{
  "n_layer": 9,
  "d_model": 320,
  "n_head": 10,
  "n_kv_head": 10,
  "head_dim": 32,
  "d_mlp": 832,
  "vocab_size": 8192,
  "activation": "geglu",
  "norm": "rmsnorm",
  "norm_place": "pre",
  "norm_eps": 1e-05,
  "positions": "rope",
  "rope_base": 2640.0,
  "rope_fraction": 0.5,
  "qk_norm": false,
  "attn_scale": 0.177,
  "bias": "none",
  "tie_embeddings": true,
  "parallel_block": false,
  "init": "normal",
  "init_std_qkv": 0.0228,
  "init_std_o": 0.0,
  "init_std_up": 0.0228,
  "init_std_down": 0.0,
  "optimizer": "muon_variant",
  "lr": 0.0179,
  "lr_mult_o": 3.0,
  "lr_mult_down": 1.5,
  "beta1": 0.93,
  "lr_head": 0.00976,
  "warmup_steps": 200,
  "schedule": "wsd",
  "decay_fraction": 0.947,
  "decay_shape": "linear",
  "final_lr_fraction": 0.0,
  "batch_tokens": 131072,
  "seq_len": 256,
  "doc_mask": false,
  "train_tokens": 516700000,
  "steps": 3943,
  "dataset": "wikipedia_en"
}
MLP neurons of a small language model. Each row is named by its layer, matrix (gate and up: input weights) and neuron, and shows model dimensions 176-303. Each number is 500 + 25 x the weight over its row's rms, rounded and kept within 0 to 999. Numbers have three digits each. A neuron's up and down rows have the sign that makes its largest values positive.
Before each neuron's rows, "fires after" lists the tokens most often just before its 100 highest values on Wikipedia text that the model never trained on; "fires on" lists the tokens most often at its 100 highest values on Wikipedia text that the model never trained on.

fires after: " his", "s", " her", " His"
fires on: " wife", " son", " father", " brother", " friend", " mother"
L5.gate176:466495468484525530528467463490504535487519497469472544525556498512528476515479507517499526473525536507469529499485554533476532512482534531470506498521538476514525481511505514481474503522522506500519552509549513533471494485486457501458512529505455519493486517492523529528512484523484537461519496525484476488492473493520516490545500444553472524506455519535470544457498478523482511477518
L5.up176:491533484504486537480484470475521483502468523453498497459508533497508517461495490514494492496475510480528506517480504519530447487457526489478463503534512482531470513468527489514486482507527514502535503526468511473471562466497462521520499492526490490493496471521520541505463490501523502482497515530501515469499494509504504520514491479493455498521513543490458548447475535480480549505512

fires after: "\n\n"
fires on: "="
L5.gate349:515515524502500539520532474495454460506463506481510510438492519517486485505495522500498521493497488516475496497521543493472487514512539550498502447480472493539485513496526502506516493463495499497487520495480556574522449529503516455534511507516510521552518497520490470480488504506457510500512485516470496500500522496484499473497546521481549484526476505512479498495463478520514461503480
L5.up349:492507478561509457551549487543505509530553499527529488507496505503509512481547506483522496540523466514535488449492481489508468485510480513483548547475464506458538512546517516461506513491524492507537523522526456492482473496463476538488532533497502484483514519493537498488496519487471495451533484490513488527547464433505482473443549506503475485528518476487559496543470517546516522524472

fires after: "|", " the", " US", " of", " became"
fires on: " US", " the", " world", " Chart", " Billboard", " Hot"
L5.gate391:517508486511554457478533472486502508477508503476535495548486517499503569528483514522512528514491532506525518514529476480471508511510470517521495468514488507470448492536521543522503505494491501547509493527551532512476501516472453531512487529517511536557560457517535506499536495526445452497564471530482529500521521496502502514565482509436544476459512492516523481521518481481478489540517
L5.up391:513486493530469495526480474533521488466535514486527542476504532540476521518506496484515483471524495482544529502497491480500462498483545492510518489523454527505496498485460508536530423488503486450496489523504499495536503492456481558526540451527487485493478512485507457527472513492494456456517464492506521456523498531475478466508461521449555525503526466527526458489482467491555512521487

fires after: " of", "ed", " between", " in", " around"
fires on: " the", " those"
L5.gate8:520507518512464464515524478517500498476469472459511459497515479475538527505492489531497467463478528483532489506529465490524480525513532544497498524526501492464525500506497443471449554487507483458485468526503518520508566511477486538482470524480499542444523495510527503472475467477479493534490507491516512483506474508540479529491517540509492528522503501489488504480502491525515512507474
L5.up8:495462505559507522457502488469498530481516506495518501520545499559557515495492521457480505502508475513520454533526530511489489499539479505490536539486500498505546467498488520530456464483479482479484448497447530503527484468477479527533514479501522502499458506494508514487486469469495507527561508482472526477479493476506514475510504488491506472545539497512525511537492512500452537540489

fires after: "|", "-", " All", "–"
fires on: " 3", "-", " 4", " half", "3", "elli"
L3.gate663:465486507511483521474508501484520449509503483473489477502521501455481441505504498501499516556512506476519531496508497510482468489483480463476503517528526535523563504483507458494546476481546544442479517462459470482493557514480511517543530512520520510486546469488511474491505466469480483501529521458507563512527520490526522506487511491496480491501511472553468526508543472514521510515548
L3.up663:523492549526445520495503521485535504521514531512536514501546487502533485528519488504520484507486507471489480507488479543487511472489503475464523496463517488484456514484477516498506517457485495522441464516506509548523475508521529523533484516504491485505438489548508487521476526503500488488495531495481542478534458522537448549514496512501524523520526496509507540526498452534536502531452

fires after: " United", "S", " rail"
fires on: " States", ".", "ro", "ate", "$", "ee"
L3.gate85:482466505483478489512505534503503528456538486468538526504483520496476500501511484529514498515506503521495496490476484468500475455486490526512468494509503502543519510515450487498530483523546486523471486451476470493450481482513489477529449481442515516537480493483503485479471494519510533453487569467485484530515477489470488473473455511481506496531523492482539508528473524545523528518439
L3.up85:454479520494533497490492505519523443489481516480467453507521459497502517479495509467488565493493513477509517493548478506494545501509481513456545514520497466524510508500435514489487504543505466494489520495553522509485493522512511506487498451478447521505514535527517511516503504470512526496527530482516497520452511474465514513479503526485510487493487464477485501496503549558489498423533

fires after: "\n\n"
fires on: "="
L5.gate720:502554486505522458519498504459531535491554517547494474492515545495472461524509525518530534500513504518538490513504495499530523521475516571540519495564524509499451523492507508504493495488505488450453490521495476535517510485468485482503512503474468542508508526464489536518522524478505500452512511488491484489465516515526538474571536506493519528521476522503496531506499460482532508491509
L5.up720:513519489559491516461527525507467529517530469462520513488497518492493493484540562511506496518483528490463511501468469533503442485492499526426450516502496500512429499492494486501507485537460485470524524495477452525465514532496451522444516499497511492477482487462524467481491512505482517501514473489498520485482484494490476507496502512492561521553518493489527494490517482502521530515529

fires after: " p", " U", "ps", " M", " P", " c"
fires on: ".", "se", ":", "ti", "ian", "p"
L5.gate71:531504520503513551540463505472472499493445501466520495528515499485550522513516508489540526489501516538507454518476485563540540491503491475520481489520497473495472455490463506472488517534513522487544504487541531527536498515507470513470488505463476507469504514531513492489518450516537522495511483509520513507479499488522470524524548491534500509498544504509473537530561489500502515466507
L5.up71:496506523520527538480514524487478530523511494519499451524527526522516502513499459517512483502492447532483524481445514507489521473503504499490487475511487557489460472489501518501474454499515533490519493489509514451500534490485515513470515471508478499494511449467506526543538498531501526505489527467518526518536476517483506467469498520492462475470530526470529507531513488519505479502516

fires after: "\n\n"
fires on: "=", "\n"
L5.gate283:477482537501534494475493469491469520526460523476485490561474496476567502507472503507486490521489509477511506524497486544469509501496511504523484499533503534527532504501499492491497488536527508473520511503523500482473496504474497522448523474530513519477497472532518505487507509443539510543493497492503490530490529527541514435520466522495496537463527513508466491508463513461532481517517
L5.up283:458518526505561479468516506512505508495488484455526498491514521501536501564500517512522494487490527486464523497508515455465495528522493474460493513466483501524444499534528529508547495476514549514518466535487505458480487475480528509502495471463529527511489502493503479480491488480475501502488455536500517500463506522468454486534468515506505556505488517545479485480474474480500502548508

fires after: ")", " there"
fires on: " |", " were", "/"
L3.gate62:517488478508528459436515530488471508493490463528520509487509504478498508515534503456514483468465524467538482459492478472506453460543506475502469523534478501492463475508507506536473535522502525497516488525520482473523510515533443484577486535492479507463475516490485548514477517517502502517511483473491503505561510490524509490502505479471540483456457510535498467478490538516519516495502
L3.up62:487516517474522517540548486478463491553471532511531490512506492459505511478546475491511501514515509468484518468515477473470492516506490527485467496543474511512497487500512552550518487511500485509498472524456461448486478495528492476526529546470509511434518490503518521470490500512473502524518518512522502502499555511549449519523499510485508557507514521465499478485486489516485513461510

fires after: "\n"
fires on: "|", "-"
L5.gate308:486493499557506490527447503505479468550473522524481467506481483511498515469449557503509493501484504506501497526493520505452506548471501437521504478501489483519444513467516468531515498460494490540458472501503490489519522497559515507463484472545512513499516490478477504477482521509496536495535451508502490498521456512502510514514525466460511525495510553466501516537521497471500537515509
L5.up308:528506496483483510504480445497489439523489492498538522512527511463501502484535487435545461544463500491462470492492528488526521479498508478444467466488510535467481498470466469508511523467513465482478507497525517533491492501414509532516495478472496506510518565490504486468499511466532506502523473529522499568518526465497480497483515508459491496506494463519482490447520452496516477504495

fires after: " of", "'", " and", " as", " is", " for"
fires on: " the", " its", "s", " their"
L3.gate440:488453458504501488451500438520531518509497517524523513506440504522497473511491469453491523529564493499506524486493482526490515484463475481541526506503494510481487456516486537518493441506494438492498523515495540453480544487485519542526502508493491512526491484497484495513563531512456492504545466530503525461514487486497493517520474531533495458480508499477472505508505481511495484491506
L3.up440:526490496507475518545519509502502456483492507500475526478500471510523504513492520537522453468470502461546498497509480502472507515539556510517526468519483467521492508473472463470480505513515501439488509513503472518499500517470455505522502498564510518485531518496560503480503500465485480533469471469468518442480483518505520493519521499500478517496497480557553535469499468478518516546540

fires after: "\n\n"
fires on: "="
L5.gate236:449484520524546490504506505481492551486534475503505502476520509495510464516489499530529525526503528498512518505511495544467479495508429505510492504529491483525519490446497491503506512496518500469479525532503573498487469462501534515540446474536492476500537537479545551492447536482515467474515456535519507471481541546484470497514528462537479516496445503479535486490494486522520498527460
L5.up236:497516479500490458518502464505500489544515510479520520493526482509505504501511493506464508537480505500497500508537479464501483511530446496506543476504553473499474490545515490481488497487496540455516514490523454503481480527490530470540518525516518530490529510516525493513496512473473540507518496444470511486520522490509537520495538525541515517493493472532440492463509495505508520468504

fires after: " as", " and", " is", " was", " \""
fires on: " a", "a"
L5.gate128:507511509539518469446488454495503516494483502500513520458530516540500454536471492536482503494512518499483529544521490481465517526494508498510476514476450490514490494485536540473486521492527496514470486515507467512462545485546489531554518550499507493528530516493529500503485447498502472437508512492506500489509475494516484484524569519503549454489507497521524519514543490471542535524505
L5.up128:527535489454530449477523531486440489549483449456479496517526500496477490462470511512484490501452447506492515531449517483551523545514508534509422435484468461491490478507454495503492536471518543499501503515485533514563483496546533500482456509480494489520529522507510476545527493459529545484474520493497517523492461499515527494536497505487493494501501439534469509472497476512484531468520

fires after: "-"
fires on: "-"
L3.gate172:489508499480444499488539499524547510478493512469506473494572492449475486468514555504465500451481546502471541511513523465515458406508519498443531476491511521512548523495484528502484495505500499468478518533473511506536504523526489498469497502508486466501487485529519558508529504496503527499511493536490506472438493541538531540517478477462486489530504475521486459458469458487531506428528
L3.up172:518511524513469528524567502513500485538465487543505505508497507487497528506473476499464482537481485496534501507516527493521489503524445526479495452472498496452510521503502475570492517504494516520505483519505478491515506500497522458504488484458463512480511506503494511524479535546518531503493475546509544529497492516498526526452529523523506515504472475499506535510496503527496540475507

fires after: " one", " of", "One"
fires on: " of", " the", "ap"
L3.gate65:491463505495482493519473528516516497532507484452534517495493460516493499530510502505506499468479517508516482494489516524530476489506478523516479489460495498499498524512487558479510529520492512523490529449504497476533515507535468533467504566512458492527488493524491486509522537445442514511494504536530504495480489492504469487524517548484488509498542476520492515501505536516502454515522
L3.up65:467500481508504532535484476558522504509500535516556505495509501511477520504509518441497478521478442466491511477524506496516494502494548476473484536455492506492509522526494531494490494517532557522451456519523480513501531505497516556499488506474498500534486499481507477486501519454497479494493455482480517469445487497517474512493478540519517525547533467526491508490508521512507509506458

fires after: "-", "\n", "G"
fires on: "-", " •", "ER", " Clade", " Species", " Died"
L5.gate450:478468502540514529471496516559537461512527495489495505478538466534510508450522476470521426524502523481514503528473512485471553507521517519507488490522509471527461491554503510504482491507479494521488533462487478474574473505503526494523454483520490529497509505529500530511508513523533490450556488529469515550522505471507482458506548500482512500498461515496459518488536541557464482557501
L5.up450:515535519502511515492510518498456466495528491484493490503518503502504497507534476487548462517513502506525531507453518517504524484491463539501474525478518495488450535510482480505503491518516461451518498513471471485536495513490512482497503490517457505512526482485463546471522483496511517474481481495486558496529560494495475508506510509496511488503506541531495541485535468556503437496505

fires after: "="
fires on: "="
L5.gate150:513535492511504488500444501507489511542472493471498502504481475526475467523443451479503513541463483507474485530479527478491512491455513542494507499532546515460475546510472476483480522495497530487525546531479521533523502510471488525544479469508458472449491498514478442494491488468476529494488530499524489497507526512516529481507527462531492501524520480474517510505494489507481490472505
L5.up150:488481466470488493448476494513511524467519527463449480487535528429500513554474506468482501523493509505438498484482497504517475451526512517443528482525484480502461467540501509527454550497490443508480488559503533453481491518455482466502555510504478460516546468481531530520481491511527510519510471497484522468483493458496482486535504523482500488519515490523500493502502507513500507476512

fires after: "|"
fires on: "-"
L5.gate87:488440465488461455532500517486521493531499458473507503516490543457527517494479518523510519496517502500491500500497513462514451442486496495492509447502473492509455485536508540527497473526505515522486472555497479495489494497492508490478515519509474510442543512530495524499476501493480515468516496550518523531477511428497484445494518486543480508519481500510508507507515512494550522534471
L5.up87:459491505481462497503496497518477474508457522465500539504518506515514457472516462471493542461485493478504459463527534500502517507498462515488508426514522518529520434540516529519496496488450503493483517514484525487535479501479509521483503564484504461470514526495479490528482503537480487514520505532532477506525485501473487505511528518509491507478467529481454478523544484551501536497460

fires after: "\n", "\n\n", ":", ")", "-", " -"
fires on: "=", "|", "-", " |", " →"
L5.gate136:496494521487498480491433505561466491522499469464490459526482535503489480531462489516516492484514455478477529454485491522509500480470553508523448522512489491480533513475495506503472462503535503505480500474514545498546524518494471516517503503562528502499492521531481508504476493487468509527470504479464490465503494477507519497504519524486535481496533524533540517495479482482521528508438
L5.up136:527482519557506529469501510558486504475455515494518507509509510501480456513563475465497490488440489504497517481514508540468531520515490497474495502464485537454510485511498477493527502525453482512480477487504495500517501511450490506502534497472508517483522523524526519532509518466487503515479480529536466489482485488464482519502516490497464504447504570508514465503560501454533495482528

fires after: " of", " at", " in"
fires on: " the"
L5.gate616:524498507561521472504464508520454479475500488503496459495519475481523494498492534504528499488544513510497456505477511485493509482475474506520499500519480471551523464504511502480474519495486540494482513498496493531474499493503509512497487497522529490531512487493534527495491510478433489521459508514519540527477499511506535527510514482510482583564494482500417510509519493482471487506474
L5.up616:462488467504473491524506504507523501523518548497507527478578532512527532529469511522513499466529447490502517471494482458489484463518500460535468541514487495558475508477504513477490486510533508483464471496479485491493505529433501496559515473537516522490508539503528494462495486493483505533525487444478482511535514462488519544498523474518481507518481463506481494477529504498522514466509

fires after: " |", "|", ":", "="
fires on: "\n", "\n\n", "=", "."
L5.gate367:507530521494463515516507478490534537494504484522514517505528438501511460523535492466451506464506509501506490511482514494516465519496490571502446511486505490492529521457466481428504512447515507500488502535499498475544504477509525515497517494471481476547490553471506535509519472541486525554515559489478532502478490488496514491515478508519514502483513508550527475515468533507469458500507
L5.up367:502497516505505452523488488471528483495503513471489487482541543544471463520459520518492510490507507479501485478527494521517490509504525478477526468543498465487542476476490494524508523527453500507516506513523526522543561529487488510467525456501452544431487479511512513472507507481523513459535486534480531530481512485556519504501527530489490502484464535456530519526475499525490516495494

fires after: "–", " |", ",", " a", " in"
fires on: " 6", "–", " 1", "6", " 5", " a"
L5.gate131:529481481542488530432501536500508516536466482508506451532518475448487520496477529512481537504480506500518506517491509514505490502484464527487461522511507463506515493514510485520441471521492489473532531534470555539495476473469494491476539484493511503505514520496498494485501497465496499482524482512465469490514477500502512499468512460460523458528509501506494522505460529508491497489493
L5.up131:488526511512490527502539522489510487462457494484509483514446474512505459475516514497490509506544541496573531520476488496511546513503501500529516506467492496479491530482482483469544502472507522499518495535480519494529519502410501502518537491507506528501519497503488447500478480494481465499503532447504485513481467528462528515509498487483519487493499516491499516502523524493489454493495

fires after: " |", "–"
fires on: " 1", "1", " 2", " singles", " record", " single"
L3.gate514:545468492484480532497502484518521551471491485471485506482514459540522526530487459499504526504497531484525489500506500531545493507480505528505513433480486485480485455524468499497467519489543534482511462513524526497511506534495516465500532527462497489521521500454516534474457497498456514489477485508488502489490476483447522534490505469499521491487496468454472503482536491496473486487502
L3.up514:495505495498524505499509476534499517487509460482480515513506470516505440454555490528477488462525445528467477549449493505542516516470474482499488477527500475516525484505497428470459548507483511428491503506505492494527513536469510479533555504506474510476511467503495440513503494512505506462511483452472476481540498524545547527516513504473476519522508484502473539481496506524522509502512

fires after: " |", "|", " 1950"
fires on: "\n"
L3.gate311:519479507474548493501485475468523511463528447502494506528482542561504439456458510523520475489482486477491486478478471500513530534508476495486476520487516529514525510466518461482529541509496527501495509544488472490523475498525492491450481500516521502531503522474490508501504501550476488510447541499489504516487474487472497500477501498501541502481489460474505482483477431484530490539468
L3.up311:509492485509475475527534511510491515523494502521478512514520491521542531503518517468490522480513476495539532489513501470506520498497526509542465536495489460527475553486483521518446524479472535476514503451539543529492522468492491465494519478523514504505489539496512513528465493475466525499540486525510499468495498518485540501494492508501548472478521467493497508493517478491490457509491

fires after: "|"
fires on: "-"
L5.gate490:506511498522507471496525502511495493518496496499538545509544487462473526524511532526512492500498540538488458456493476482500534508551472501508462477517527499507543536504541471518544514468492537541520532524476522475482527499518487488495517497497468471488478533491534494496536506478445506493500496562505505471546523503511512488496502505496515479499484506498509499505452472493473549476497
L5.up490:485499555500477482502469522547536501525494559485499485484499504465461479501524468507484510478506525466512502490531517523498547517504485465539529520508475489512486460475462532548480548499497496508468537533537527469497538506510466502497491544492514512483545471540484510478501471530493563494461517447516521538509467498510476517494509492509471559477503484479526533495502486450467478462480

fires after: " United", "S", " the"
fires on: " States", ".", "n", " US"
L3.gate473:474523512514510544512466494503515516457485477469495516502489485555498522523495505521484550486456504497513507479493486483504476538494515509551496492515537513515491506512476484555500501533546469536518523474535507478536509505505477519525495465527489503494521499492495523483523506483492485501492521458448515531475505512545514526469526476498525459542537456502527495466518480519510499459502
L3.up473:530491533516546506501506487502492536508545500499461515476487534531473522489496497450486490522490477518537495488468508497499522473534464500514520519491553496530518533516499513485551518491462521489483463499510486532507496493514517541487520473505452510513488468498473522521509511519463495538481492464507478520438546473485488508533493498513514467491498499478469503505503470481503475446501

fires after: "\n\n"
fires on: "="
L5.gate401:506485513506453486519510546517486508521461465481462491485497529508506509481475478483514539476510493479475459527522502506458474462497476487485480518523480515474519519585470489513499477482511449479510480476531489506493501451508511506462514510509491524501507473491530508475469543519468508500540465509500504505469478527487540522504476505520501547498462466496455526454483475533500506530521
L5.up401:504505504539512514520593491498500531499458524473516495527491485512521516476481474495543515454502477488497510494485482501454490535486485505528480490504478472538502546520505497510488497537479422519534485467494461513462504472514537539513505500513490497511507507504511524475483515524463542508540485566485533486489508482514458520497509540519483503522470485497431444468488443516501526489513

fires after: "=", ")", " was"
fires on: "\n", " is", " was", "=", "\n\n", " –"
L5.gate730:468547500507532463470503506528478504498466505508516517481490452485502505485537519503446462517452522504489470527497498536508495490476503494529489449482467499477501521491526531509529498447481519459518530489515485507503515488485484472519508480486494479477494512476518452501515517508502559504520502485476534498522491502514497489536500498519499512493476499476502540441543530486453505477506
L5.up730:465509512495459484474502493559465507497536502523526511523513474460507496493509500496472493543499492500502499543483516508483516473474466500514486525508497520502524527489520545503485467480485477454530530480482504489475499496499454538494516480517484569534455470481520494468471503518486491487531485510458513546469438531524556509465540495499491565505534521531504502543526511488476499445500

fires after: "\n\n", "-", "=", "\n", " \"", " ("
fires on: "In", "La", "De", "Ex", " cons", "de"
L5.gate580:493510501488499510450539515450483470488520530477507492496475521469536501530493518510491477473497575488514476518492504493503482539497534494508516495501488500484459478507492583510521511540519460464485469490517513495459474489524477533496552492485523504453501493553498494503500493484536509475491535465496520491474472453499537470446537504484479518474470545477464481521500502487505500532497
L5.up580:516491511466525527472573459482480512466527475453521505516511485467519522523510504543486474493508514488513521479476427489511481490506480535536477494490472536506451458494477501500522508491456457488502492519499449491503507508531526501528485521522520484498502538529486496495501482493513459475477531500526521498527524477444529508471506494473426523501529523492489472527493511476510506514517

fires after: "\n\n"
fires on: "="
L5.gate181:469467484449508494454515463477511514527533485518491500533498475521501469459489498548507522497467493532508504499484497457483493533512489471527542514496487491517514506506527488465504498526498476490491495505497456477497475497512510521522478543497498505539517492435561507455511532448494541525546508530510507551497512530502524480470474515432481520517490470527519478511534527501538534520469
L5.up181:519487488508440516466490492501534503448483509521498515499499508484484484521497461472526458504519496529495534496517510492531511473512549512448462504502526494507496499468503532517509463524534512444498468475491510526464522514458508509496505500483504497522512475540532488480502551519434493526476497453533514483468549496470518469505516509515501513498522526481520540476529504501527522474535